From a checkpoint of a small transformer trained on Wikipedia.
Architecture: LayerNorm before each block, learned positions, no biases in attention or MLP, untied embeddings, normalized queries and keys.
Training: a variant of Muon for these matrices, 229M tokens.
MLP neurons of a small language model. Each row is named by its layer, matrix (up: input weights; down: output weights) and neuron, and shows model dimensions 16-111. Each number is 128 + 32 x the weight over its row's rms, rounded and kept within 0 to 255. Numbers have three digits each.
After each neuron's rows, "fires in" lists the words (lower case) most often at its 100 highest values on Wikipedia text that the model never trained on.

L11.up157:111132070119198091117131161162129174165143147049081149110124151210118191091118094172126131138095116089098089107121136058100100204141107126145135119124169143114122149134145085110116202160070098103138090178095054146112087090149109112144120073096113144165139104155140117173073146148173161112
L11.down157:108112134099173110111125130057150116104140155089122154148091091214122157179137143110088172167159152158132116114124180103154095193099123087131082134041145099132139102102158164124103128124186091139113116128106054126126191208111143108145088102133130108073118132152104117106119098135127128109
fires in: "that", "of", "killed"

L9.up280:121158118111150117073146123149163084133105131172100127147085160173084138147088123132162108090107121143135083132099163176116065136105175104082104173141093087069115074151131156136166088085157163140097134132160153124182075189092105144144140134120083088123158149140149081080097103157124126158
L9.down280:092113137131201182159174158118116125177126154132138097113165126172129097108179164166096083132099125102100144106197075121134129140072171125125131148124111087146142104173133120114057104148094078118156117146154102096103085113128110124112124138121110122149093084139187127155159111125037105113
fires in: "august", "one", "aug", "same", "this"

L4.up68:146151134048189140181153195138137158078149118123112156131110080148176201105085129151129124145114082154132105136140172092083143066106178119070101160141095131181140114125124137135130177099167150187104173169185127092117109171163132154098139153166072135102087138114095094141103095143156108104
L4.down68:094117131106150103189140115145055129122208150071024162169069188133106139141100123177172163148059154115143121162109080135180157119198157086078139162114104068120187129143122082115127064108061175094143087123142142177091112144137143125146171120132110160115125116163103148179183135109135136104
fires in: "in", "theatre", "after", "ice"

L11.up149:093129129130146132095138107129121102148145128118153144130144205163083115148165205139133124163141156073178164145111156125133140090155140204112098174131153131191097082153135139177135164075198080115146059121168104163142127084104130130167110169159117142173078139144115163067147144123099145130
L11.down149:131101147140170175109153084119108097113142146166200073131115083099054117109132160083109117104111107113173144158125184053117112164143115127168124171148109051127101110097124085103158096081171137099102106132084149073173164123164171108097101154132127101154116103178130157117172074147179198135
fires in: "music", "museum", "musician", "francisco", "musical"

L6.up336:107143155147180138108137118168144146111085150131127177132100077168091109148115090161130137132052207149223086133096105133086158114162133127118081152142148124065106150129158177143139056127163120072154134079094164051109185148100161119125126141190132112153119163132105139120145086127130157127
L6.down336:141128142135086055090158164107118097125124187139120181155154190156122183143115148112123146108124110107125147101182199121140123107132122102079107132118165114102126131139115139130109114147150122162142098110061109177182156145149120153140137151103061129135127113149197147104133135145128176108
fires in: "one", "this", "any", "many", "online"

L11.up161:111103183140071170146085094153123139105179186154118137176146150090137131106113131136098093100105145159104120130122114128083174147080094142121099087172138168136067121145072127126101109077132156080109163143107129147140122176163113131092162142150083103128156160185128120169158126150165165131
L11.down161:133109189136117122142151129126172179136028126116145156149118090143172206052181145132141081164172104140089124188101069111119104129099100130134182167088129088115167129157066113149179162124092120141065109120132124127118108064150107160121118170111088081118138094095170130156122150129138146108
fires in: "to", "took", "town", "together"

L12.up479:115072144168138156182128051178153141148130112168127143134173111110068107119125104145187143064141093121120137111096189065180151148103146148090135195109113162091128212096100161110109105131125128117139162073131153135086154126117072155135180147196154159118124185176156142152075158103128162151
L12.down479:113102104125097209141124083118101067138146151106106118094134135133157133142124127130085143115127075203125066137175109166098136176153147093116097077169108164139134116106134113138150169139128130084077151180161099077174094152087108138118122127106156149113209112104151161121169111194128100050
fires in: "is", "was", "are", "mother", "which", "spent"

L9.up675:186131104101113190103077097203134148132115088095104101143104110168100185109126137132070154163172175191161178092117165062181124181151146207133130075164102114097186112124181092089149104136121144120065074157075118167153188101110088111146113158126145163113145125117144148139118086112072156152
L9.down675:074124086127148096168135112148105157176140087091098092080157042185134165173132160094060155086067127170132146148120125087074126167108151130162119155139096115095101118115123156139142129187106088180081090139060091138136114079109123085082141095074133122173114121119120117078119132122167157176
fires in: "he", "she", "help", "heavy", "health"

L9.up195:117124139097138160090121096078180103138056070077106129148110164153176140048141158134124147127129186109119129065105150114077126133077123077144132138156145086148156133092129154103086146133134122048125128170102100125132092105124094128135145171107116122134117124084154131114082078158108167153
L9.down195:146096094115122089146073131140149138106134123076186127149140133135131134151167155104152117158215103128116155157099212144115125143102072156124114156096122147118125130109159172114086076159152126097184127130105125132111145118114150165165084118162145159105101149129119112147161151179135168134
fires in: "were", "are", "because", "has", "that", "is"

L9.up418:122102097137121127161098106070120150095074096141169147163074199155093085123142157115130107154150155063113143145103169149122126100079182138120084096176152128094097119146112133161197128128129056208184099084143099178123146176123148152095134115146056101138122162133155153138129127132110131130
L9.down418:113124109159110104085137081109111076166160163094130086204186157111150148108155143120128108122166156166170127131136164123088116148073096097109141111071139142143107142168128075121123101118140117140097139148119128133201160104106118075062130146122159131098111139175150140174137146090111104104
fires in: "this", "through", "three", "than", "though", "throughout"

L11.up358:106080176065127076200141121107162087153100156150166152119084115097126172149151082163137059177079149109089134105090124122076127189175109095078175094079140129098130120144151159124160103144093148115056142122107130128120138108106133121115147181184153180121137140171149118061145076138104220167
L11.down358:128128113093150140137152160108096159192164124170063124161120058198105157144098169165186120132137134127059129134106069190154126105116131102168137133104138146136160122135082156100154175111135080152126126183079123129113069124140129113130173131172145122085121140106134059105130149115142124191
fires in: "also", "she", "later", "chinese", "china", "ottawa"

L6.up104:135114142160143149180170153090114173187138146096161180162126156173125158137115081153119147158150139106168118137165098124124148099125158078032100132128111111109152123182127135142116119110069130116070150126137154101114110122107095126118183147205056118110143172139133124117110066134119131132
L6.down104:134071102158115084097153163108124131139075135086144185196073136133160173128138157099089131139075118172196079117138174133061142148147161097090148145133147093106094080103133121104105053186135121111087139150134054167116117154143114050166105150106101131122140132138106171137130098141169230139
fires in: "its", "this", "one", "what", "however"

L4.up63:114213131139149060141103127144087146142144181106119150118135084091118129116134124158149149175185167137173154158117157101132177121124185182131124099187103120093126125051150158045158134120125097093089182118120134153193112105158072155119174025101138076128133139137144135074129186112124175160
L4.down63:158118159104071156146085153195130210139166116112144143120140207138153177111185082183149139108165070154151134155120135108104137072161151087122093073138110103075147142123141135121044108127151194129084178084124133189118098165133172090106098129118188120098097068136183057121101090133173146176
fires in: "year", "years", "east", "election", "yards"

L10.up539:147137144133143122157109193061154056122084108166114158113129139122153118079101070106124174153152101122123140088070161117116115126143124098188204120117087144141162079183101113126173119196113155122159159123110096054094129155122109102119185130152139123122161184153181076093132048160171158117
L10.down539:138151082215129155087118164114136066159134108139157129139114051098061162080066188132162139160101137167103143121087091088110135131135133097142151120125126136107119078126125119143116199132140145125091084096125061123102163170100112091170105131129141128179099138161174134105157118067151099104
fires in: "can", "to", "t", "a", "also", "never"

L9.up127:114119160133148091124157175144125116093108115068177123081125207109101049081109140160154123165138169087156098149082119073072091142149154182146060137176053173118176122079125116184153130160093117159157141187106112200129125150135104092103076125137171148161120111106115127118131101108135118059
L9.down127:104053084152088133131120147156115149170108090146155114182111129122158164143121145136110137146141087129139140158139177118177095118127150165124136176100138134140144084109122157160182113116095115122094097093163134127104122131108123143138112092162094124110071121165204103085172171141159198148
fires in: "with", "through", "apr", "april"

L8.up159:119141138195159145097088099069153063067148061105169114187127143144118157128133098166145121122117163169157099071147088116148147116133123067142112124128066142100129131107097160125149151121199094105097096184112116133090125109137104138193154150113118152137117127135125084127146115159111151114
L8.down159:127108112134133075181115125148123148119107125085184152147168101100073181117151160085143126092092127144134112154165161180140096099130111140125117181126144179145073128087100149158139145042104089197124079104080152129182125123103137142074082122136059137131187172183115117078116142140102182136
fires in: "he", "states", "the", "are", "was", "head"

L6.up96:125150132122129111099093152109102131121103080123123162100172136126118143118131134224116099112153124157111099078102103137132148127056123132091142138077140165174087133163085145135143153126127107106102093136127118137141179207095139110115150132084114138108142129095134076139140138130105081136
L6.down96:102103100117087139149123099127092105115145101119101093183106135159124061110121133163168141151121168152146106083058166136138087129099125094191124171146150182085152130173121101158134142113106147167132123194106082101163102118063122155099121147161140140184162088203182119157121182086139152101
fires in: "with", "within", "without"

L10.up183:105160127143146120080133137111152185145174159061061086105173125145093158107109173160131165059103134140130104114119169083137165137121175081107140154168134108078071136130115156128121095131081136127096096135044099160125086151106105191132096135139136177169147120132180150083065106092133179123
L10.down183:129099131125153138110114200188129051154106149111141127098193120131103128156100135151124094106154109137155137104128142116098103219116124116178074148168167126127156144096120066126134089110162133123144039084075146103095135135116105164115144124114125147118131118137123092122184093179110152089
fires in: "he", "his", "won", "him", "of"

L13.up308:102135109098161107147100081127094170106127122198145114162164110170122119112165096112153108133102107137157137154110129118173117117139128130148110181113121148205179163102099161151181073085153106144148134146204111145148106151102123182161127126121164158091079135153124087115111018107111125144
L13.down308:167108127112161109142110050144165132166136127102117107171110112096145143143096111104082084179101064159129135140121069165156092158160134104094087117099184175205169162102092177072107115090136159153063178141139138109103109117169079178097098152143108127105127180182178153147126088162141166115
fires in: "is", "are", "became", "was", "as", "were"

L6.up170:068097137139130103138141141126108163128147149125139100170163139190160159208148106143104053086134171116104098198113163128151076150080131142160170132174127157155121192108128056096133123124140130082125141121164107166157070116126133174127123119120110158121155224130131092138097090132126137194
L6.down170:116083136179078137096132198102093162123126080119181160195135125202201128122088195152203104149148180142120156119133126088123111098133117059171083103137142081148152152188133069165091142130153135149146147140099128127149113131166119105161122133141067119120114118130131102159070182112114126134
fires in: "were", "or", "are", "transport", "transfer", "original"

L4.up738:146130119109162108112066097169137095139162044091117117101115159198173126127110077143102115118125157102105102122122133111108210147131136093139192130091077153106148149103100089155083119137129114098111172146103137121182096122138145088093115081136107148191115133109136140158127119140085109108
L4.down738:092120087123053107110135124104191143153083153147156128171158139099128147112171147128133146186164157124132133140067142125115131105160125176186117100116168125166178077108166167129112129127067149137112164110151134116113152122130057123090148106173145125062176134126170161132095158107178149130
fires in: "france", "august", "and", "french", "transport"

L12.up725:168160120152123161048134170082147153131086126120199120161073096129122135139112167088142147162149144072107088111081124120132084163172175065091141074117223128096113135085128201126111096128088094116118170171163089092091194108119073087137129158137127125143157120218120155119105091124135140132
L12.down725:121065110126077066103128108079114117159135143155130154082114090167158187110119163062153143160086110126190133077096120162111146183086131113116140164116110128125136104060083147129132100113102160092116143108115132122124161124140154098127165135149094143127140131157151195114107145077091160136
fires in: "its", "the", "his", "their", "her"

L8.up83:147138134068177109108098103135161040112149111094120093120121105093184117110093101183135161142093104168133151155175102136126119148101131116148141108129101109119164089153059110147148140129176162099131079198139091140171179089128058141105122146148164150097158136172150190157168120091094173121
L8.down83:110131079198116158157202076116133163160160137109104104119127113176115161163111158100070170087133087160180143098122130102175088097110082128128102120114117114125084101121199107122111129101185118158082163061155135123189195119133148136133128117141125129125156164107160102155141068090138130131
fires in: "she", "he", "sheffield"

L6.up421:141137122134224104150108174135127168181132116142135129135139111119114149070130140173116127129136079140111108159148152059147116127162178178150141106134101073155150101105151174100125102106106065121183159112122125096197146138125114137127116198115133191128075182147161125123112096085119079079
L6.down421:118095138129068156147195128100118106101132163155111152118164160077168077061131145139136117109147130142130149143144130115133138114189134185050131073193115070143132107159135097074141082136158125095144151132142101130082157119120162146143137141147129154119139130089124137106146084102187097163
fires in: "after", "american", "its"

L6.up696:107148141142194120120152191118178140152153113136164163111108064120173140096087087086079163119118160145090097120105089191141146207168129107098128080113076066134081099127112179176139140099151128058140155116099088104128093114145114119143126104141120133149138142112099123136138115125164075104
L6.down696:161128134134114159088140062177151173102183128124129074152142120188114140124113175109133127076134159133130149199083128105050089123152092105213067136125108157139102146072128116121138098120100158151162131139125130113121125106104111165156101054069161019117105100138126082165158144117142163173
fires in: "to", "before", "after", "until", "by"

L6.up518:126140123188119176150049194142153153158123171128145099144094151113129186134120166116091113131118099159058115046148110130169145183120136138119160120132100135064141128197139079148113048131149119122106127152139047128153125163141178135154092153124176147190144065173182130105149114132145155104
L6.down518:153124180078061145086140137079176134150125151149153112117121117109073054128073114066140171123087132070149170181159145162118158126100080083146112068136132114141221138121109113122102107139157135157145177099129124162105096128112088135147093145135132114101116159110103120135137149142121046124
fires in: "who", "while", "of", "main", "his"

L6.up556:145093111193145126113151122162156064137133159076114143111070125132096140137133053191146150109173136075108113139187146102125100135112108161157156148088128103084090098152075121179123127103138101183089136163125104135076096127120111104083136126114109150125137113157168122108162125166134082110
L6.down556:118134125093134126164078138101129118141079123195124114134175093125153107166155231071121106154113153120110150108136127127096143122102106029083103091119174162138131148103178120171136043102075201111191147128128120139140108167088139128145121149122178127140154106117155144114147135155141157112
fires in: "of", "before", "that", "western", "often", "saint"

L13.up343:081114173133113147060147154081164153110199108071118158166142062136124131113097144133084156138084097059109142109112155163097133043164204072126087146139103190157158202078090153074104125090163110161134176120111094119128138188118164120164125163113097231134086160078152146108139124157121130137
L13.down343:131161113147130097139124092096133144131140181200097161084134119117123161137101126063151104140162096151138152112117110078156085188129141159120146097114163136129097111103153114121206108110060101177148153150114120106181080073083191131131160160174111131086118094146134085131132083169132109162
fires in: "its", "s", "their"

L10.up640:131092109105126139103075160098132116149092116114127101141123102108119100114095162105113174057078090157170097126152018104092124118185216128178115163124166137104084078164158191140111175126119129113081105149101089145165140127118149155093109135108108184086170149157135168143116074101141104150
L10.down640:150119151159150089145129127127164106150181150124176097118123031126155211142098132072125166097112118165164138091092149112102088150193089139080138118139080178085137143129136146101116035156127093047096133081090116205191139148119145096125148131128146145121090120138116075080142136134196119075
fires in: "he", "and", "who"

L5.up646:164113105149142136177082096137125136094070137137129109138156150174188123164085158126101080138130217132150123133061184128095178107082135167143110108081089126072118126124152114122191158138117135078113138184137119131129078162190090129110129086095125127174105069128133086206163073107116158100
L5.down646:093126106185054203084159110126141107141140079104163188167156112141132106130108108148170162112170146165180143133106069110091083108134079098126137123145131129109158130157111142096123180062194125123110151144113122145154094114114183167126085122145069122096138167061140161105183171131131101096
fires in: "with", "for", "league", "that", "as"

L4.up637:146078128087136135140095129132143160068195157105112115131126092126087129144143153145105105114141177155104135132147139129097158064087124100154159151118092097097100139145099180124144115068113152120112140151091093140099150163131082150212096161089105080175147111124202144170143147094089095124
L4.down637:115123077124149150124160156177152147164116089120144143156148169196023131137143129127145101160161139111069150173098112076077106133110115127135135088138134178165101142169205121128097091082118135118096157151113137137145080122154119135138070159028163126066117199145169127149141130087078114140
fires in: "that", "name", "same"

L10.up37:154132111109133140132159083154130156063128145171162112122113154124102107079193137136112070120093141110076124116171137134117149111147112140120142108066133134131067145176072143133140089104140145016120100080128099118157100151128110158126123150166144146201143143099158124088145148121132114198
L10.down37:170151150126077121126134126062157173129121146104145094135126136153070143110127155145159136146116123118114170114093110168117120123184065112197130154117075094129155099127114075143130138054131098123134158193083185128112117112093097141129086167109172105104099171114071139196153126124116172087
fires in: "to", "took", "opened", "open"

L11.up465:155112110131084136073133109143077181193146169113144138106111140121110121113120132093160067136094166114077121117160181102108146147105142097170121127131133161160162111166131050124082130108113083111079145144139132148118106103094116122106168153161169182210148097167119088111103115141176085136
L11.down465:109152124147169127209095150142171085132178153115132168172119099141190134199121128102064191086156036151148117124147080135187168090184137113114132100065120108102144169045098138121170085139130123124152096087143175103156111112138142132159128118105115127139117128119190174135091139124158151135
fires in: "of", "time", "community", "preceded", "committee", "command"

L6.up548:112098189115162187110102136122159115126107155117107118191083152089128160188145138130117137106156159142155140201116128083133102164039159085108123171086082107108217146121090112083186088132090112152152099163134173153156111159124129115134148195135044105072132137180095150139133113138138089129
L6.down548:154163035102170149126170136094202145130133125159202109164197111069088061067174113150114111109105078086100146171136127181157130125159130081120106060154110121115137149177171127134119142128085155151090223128178085060134130119154112137132099122110139125120168115133118092129143139116123165119
fires in: "american", "august", "aug", "median"

L12.up473:158121119121169132131079117026136174116129149166072106131124179116149199153140077125108127178163130129157091093083124129146113142160105085151116116156117168129144139140127140144189101109144143078131149181160097139085171121098049130154104111116123141133163086112143094192167121106161162118
L12.down473:128097177150092156110172160155092048138134108105112178128162117148180110130148116125125124151163118088104127111107119213080098099118082109154126111138093126091113103123122102106115113114138111168141141103104086136089100159145103121079112127184153137126106122131155172123155157105142091100
fires in: "can", "have", "to", "will", "could", "with"

L6.up536:133087111166095196107144146051151085170151146168107205131140112111087193132094117119098157114124144156123107080134136157163181160184148098149083111168142091174128145133101175139146098085145073151144140122104132123128127177058134137151125139168072095126098141123119090124125128153146145111
L6.down536:142150108122120110108134076114104101128068125114137130165088098117122158136093126125095165152184045113175101183172144077136114137074177187147128125126177163130144124134205118094132151141165129155089130175083091090183163125111098193145131155104141104138075148181085146126105135088166178089
fires in: "its", "given", "his", "giving"

L10.up765:154142149082188126106128169103098104155046121084109171145125106171132144150117183184070115117139127094110114119145164142149109110111150071144105109152175170080137163133073106157124128150129144060142082132098111139151098152106075128119095134168075128111124122154173233141120108115195145138
L10.down765:118111118134189142118050106163163134075099108093128114136142094108115113133143121127128144144230118161066151146116175100118096178099131140106088070178155081102102121124109136133099170142160113115190170068144149144163115099159100159150064075103110109078089169141187138140119130179113104075
fires in: "two", "that", "while", "make", "one", "following"

L9.up261:135165099137118095195074134077154103150104134149151117154136129137101118147091162151136129111141175098119151155120121078126115147130180144077126135129169083062166098106092114150147044083119164108180162109106128098131200169178171143125107133128095191140097108159153102159109145079155164114
L9.down261:164124141074119175146126181123122153133188135164099193123108097170084145131141096073135203088100121181153135120135119146151091131170137145118122111112084107126175117117123088188120133111112153110103078090141139108120018061105194137098121153101184113192139100123153149160119168142167156148
fires in: "south", "north", "of", "youth", "fourth"

L8.up737:142188099137143135130156141073099126166160168105128171088148169152119111137092071133191150120111127152096112151129106096118139139110138161127149171097174123130137103084027187111155050109183077157147098120109125093141189137149101137149177137132152175135093188138134155144215147146156152113
L8.down737:121141109091129131131098121134115156135122128164118158180110088082119157166155173153164153105130128170135136084135164155082120151060138099045133114100135172116099145147195036151072125128105167130073164156108100144097092141108146145130130179146114118185086093168157165136098133126112129075
fires in: "of", "july"

L12.up480:142103130150039172126158088128082115127121139087141157144070115111174139127134187159127135167081135194095157147131177090115130076118160162112178097166096123101126132105126172197103069133114092085131114130107152155141152142162130165135147166135131095095173162145137131138111168119130153141
L12.down480:112136079137208112121086122149127135120116134122129095119192110154114122109079149131110113069169105131119129124086072124160125074094072131108115187151174110115117028110125146032158124147112124147120129137193106113156155143047078220068168128142145129102118141149084088141129066138176141125
fires in: "was", "or", "were", "are", "is"

L9.up338:098086117194087164114138094167113141181131151137126085102155125136128140166166151115145058145123129159162126134076134048159088154174155093128154076170088104075117079137125125144108164124129107073096122148151122134155105088130120116189102159094098177104147147075121147158105097151192127115
L9.down338:194138131099166137090098063138096125140109098138080117119185101214094147165093135073084135136140115098130157115161126125094184140159040148158100147105117153139136121120088130168204094192110133129137103132047121096124108093151106170124178146106130085101131102107097087133169110110127170126
fires in: "he", "is", "having", "she", "was"

L6.up367:134077105122162163161114095178112203111071142113144123215098111113082123095127110155139112110133144142065106131111040128109097127092153179115116205088133166108114106145099136118127165125121137145084039181122121174149097069134120167126149176100121134119180083130091057180128149112144152140
L6.down367:123120106114134048179140082103147114151111081115120141192144103084150151091092132123108128098079118165146163115122113074164104093032133098163127132169085109094141087136073109068158139112109149129202110148151074161207137088146142133129161132124162116139140084136126113149091185105151216174
fires in: "with", "during", "has", "is", "were", "to"

L9.up688:111165110087120081126140180105102096156152182152139108129096125107134127102148125092153082119136111134133071141091107142135088111134149157074071160172186086164135174139120202125078108012120133115169078151099117140141156162138067109118078160122145144112150188110142129143141101146124120143
L9.down688:187070128121111150176156038157120133152118084122148136125151129164133196114164129120094123170185147173139159118176127128147102142149108157106140044061152130108122159150151116145123173098114164174103180124095123064146125118123085166108133138130075086155110082145148118113130146158112099089
fires in: "between", "to", "of", "from"

L12.up48:094094043123141127083148122115134079127104140123170188171071133129149143178141132129116083123169134129088167137098159106083153152118155090134139118169120136138118104158105217081129145119160130150123092162082116101145054192180072108068097161128075161181164149147141148094196100083155110088
L12.down48:182133079128038145111109112128090113109172111145099182171112124185187111126134143135099117117123129124084122123169138093117115104189155105188077133126158084166093085099162169125131120101178173138103111156077070150140092108113129066104100113071131120068167144089110112159125118097137147126
fires in: "the", "a", "after", "at", "as"

L5.up550:124151132124076148150117114160126171132157121131155130139154135104153123122132111103093112104121087176117115128172173074107095103102162135136116148147156127187152104119068157218093100107173104153068147136105055111113091121110090160082062180119065137103123148136092185143162176101192157135
L5.down550:080116115105134121149090139134155188107125096088161083129153071158141083103179152049104068115162108154101152205081146132124097132134058124123136172188137126101129170109078124120110136144132148126122135131131105100175129101123080141117126118179101054100138126110121156096169150129103163145
fires in: "were", "was", "are"

L8.up438:107118115097134201123051132143130125096123088072132097079109166147045102128117101156106153073078176198123137146134144104086171127116140121117137092158152137129108115188135155158095129131144139129128112141108097157090097082108093150189150154141114189124181125122140151147089087142115161097
L8.down438:200126125156151143103158030137091099219079127156104137104155087190166154170157157114163168133128149137194119104181123118153110123071183122098143088087145150114151133140154150151161116135101136121093104146153133103173118121042133159060126134117141106119070111123132121155107141101153138144
fires in: "that", "which"

L9.up36:110132121135068127125133148152138122123066124100131113142077147163139149139126117113118115127066138144142049127094103080130123044095126120189129164082085122143102148114122076092136096135152099139136133153168113166196161142159084068189170113159059142148167155092103113118091168184118209223
L9.down36:147143130177103110153145127120080095168107187076142144171170151122198115132127154124144154096144070137175103146136148111117154148134051049096061142144101111131146155158136113156123113105119180134151127176142210129161139123160129144104145102180138157083174149111107078096122181089112117102
fires in: "and", "for", "william", "with"

L9.up30:137154138119110110121113114148083101074157185113065129105105132163187087096127127154111151118100137136121085075119147105110106099094145064137127120080080152114136147108074113165107119099125110138149087125158088126115122122085081180086155088084155118152121098179114054155070149166099191128
L9.down30:125074093155127091121138116170090126119112089128081147093145138101142113146124140136170077076083117121154140125106127090178130142086109121132116208205149127119154164158111106118132167099111147124179183153093128162183121131146132109082108148123113109117151105096106150100098114178189158096
fires in: "of", "against", "about"

L9.up353:146107060149173144137106177130058114170134093122155077124165131116150069066131131125110155084112144113103124098135117143149165169162170168179099152142116150111073130144149128108134107093118144114136133106123043095111081177136083129102127121146163074146174122144136113129052154131178122167
L9.down353:168134102161150151121107123180157088150117062150113084082110103156090115108124138102152175118151160160097111103093054069146158118163125137156133087106156150105126122137119128129128251124175180098057111118117144130150185081110146032198168182133090154126160174151128130155143071114156124118
fires in: "and", "or", "footballer", "never", "to", "born"

L4.up702:129089059112131129150127085165154174186096099142174130117139139117099048131149118096116132135131129146079098084139184058160112067182154178146140174106114075116139164180099145113145126130180112108107140095177136115103109137122086124148080153131156173130128117122169135184158075131129179106
L4.down702:139074128110142107173133096127100197089132103136137115056180091157143079166157110102079118107129077120105103189098097182109060125125093161132178193208131126159156183124131166076153122111163153128128118149140124103113135168126102196124142132113136099099149102191155183083139127147084110130
fires in: "was", "is", "were", "had"

L6.up496:154130182137138211083114134051118093118148109094114109161161143176067089108151150164109102111139113141165098141110185120162126126089154105117151130112086155097170147055107090184128087104124182072168104178143069115132135112138130128136118133117182132168105140112144076145105099170109150123
L6.down496:087143113118077061151106163109143164110096092107145123154124096088115181113110117161158082121113164126138132132141140075092068149085132144115115181154132154126140195136105069122141135153107110071105098103087107129105101192161196081194166111110102112168177157158139110173151195109139092127
fires in: "against", "throughout", "about", "established", "among", "beyond"

L11.up373:054152079153139158133125131106117129107137162146093082128120097131113104141165106129097120149066119180142111173055124132118114155116113153172148103184118108109120164168093112139107125089157092081134073124173086141147155124141151105128089186173111102113130100160171084093115098089119205211
L11.down373:118156087087087184128137111118197086107121141106123164136129130164091196143091159097102164106131100185123105123143092144133066130113105139130108158131132141141099115132149129239113117154092057097154103130112147117181125120128193160122190124118071137157161143138104124150125117146123118091
fires in: "been", "were", "are", "york", "largest", "first"

L13.up203:150085120109159159063108120167172124185123145153145134166058152141148144180118136115108091090087130102162087076105126083105186103144144140161210092126107128105115094134132187131115057145078125103101146144113108099153137105144078092136143149149109158191080163087152111117121129125197116154
L13.down203:161178089175105116158112086101067092087095083082145083113137162174131149099104177144138169138159122137145121098152126155037081108128113159124080112162099159159114151103138142102137104100161183116152094103169154199098125117099128110150098090136153124164226084066077174122136085151098108139
fires in: "and", "the"

L13.up8:158127065087090079140068132177108125123123081126174120101124168149153136117108148094110104109130134129166102077134126081092081125161133061138160145111127102134151127133089181167162068097147077120164088196059130183112073147108059110142165144082131094144159081109113150159129110145137133096
L13.down8:151123129109094169115133150084126131152097133154111133139119191204111124184067145122148126156107182133121136149057131129100156155124078186128100109143113127176139198130147150107111106074172122149118119125103115152150100148219070170109104132102108146160157153178142074116183045130139159096
fires in: "as", "in", "the", "for", "by", "of"

L11.up505:140133095145120134141109119219122074118167137088119132080130114104155112126111113131140174144130132143187074144141149084131103108170158131142171174157155104143083157207163100121123151073151089136109128095099134155103070131137053064100153145141063139130133138104114142154102113092163146123
L11.down505:192118165129104098197123109129066185135072156128123134151180144141153131080089139130179157134162109143094073187124105109106136100114125168133125095119131089173134114152147171158107148122167112094127114135146144105108163086138069073059100138089133132105110132130115081099101133157131084156
fires in: "in", "as", "of", "until"

L8.up86:140174161083155095173153132123137117117129124151139078074079117128143124073130144126115166132177112171133077078102119164125132153178148119103096128107067156089181122113105107134179102103144146141131155112104087094113121168116135118079160100138144161180216143125174107175094116133184139133
L8.down86:168103094136076139129140131080049139144152119117142161114150086135094207102168093114123121081109121169137165185099121123159155152115102089130117090083147080110149130192147183103048184137155107150144164066122105093122122171168085114157115140132134169104135082154103058129151136065134094184
fires in: "to", "take", "having", "also"

L10.up236:107154095165159166064142121144218096141111096187133161100156120095101085136082103104216141108111123111190157132113095125151140121123176111125179112139095129125104113149144187092042113138122107093094115100108117118110146139094144117094128120107096137150177153157179088116134086134121205104
L10.down236:117117112110107137140087097134139078137124170171179109154082115132148122154122117159111151113166114081100133051138133105076106146168136120163147069138132139185122126089166180156176105130129154155107118058098147139089133121122100154069110091123065163181145103088125146097163125107121138141
fires in: "the", "his", "its", "he", "they", "who"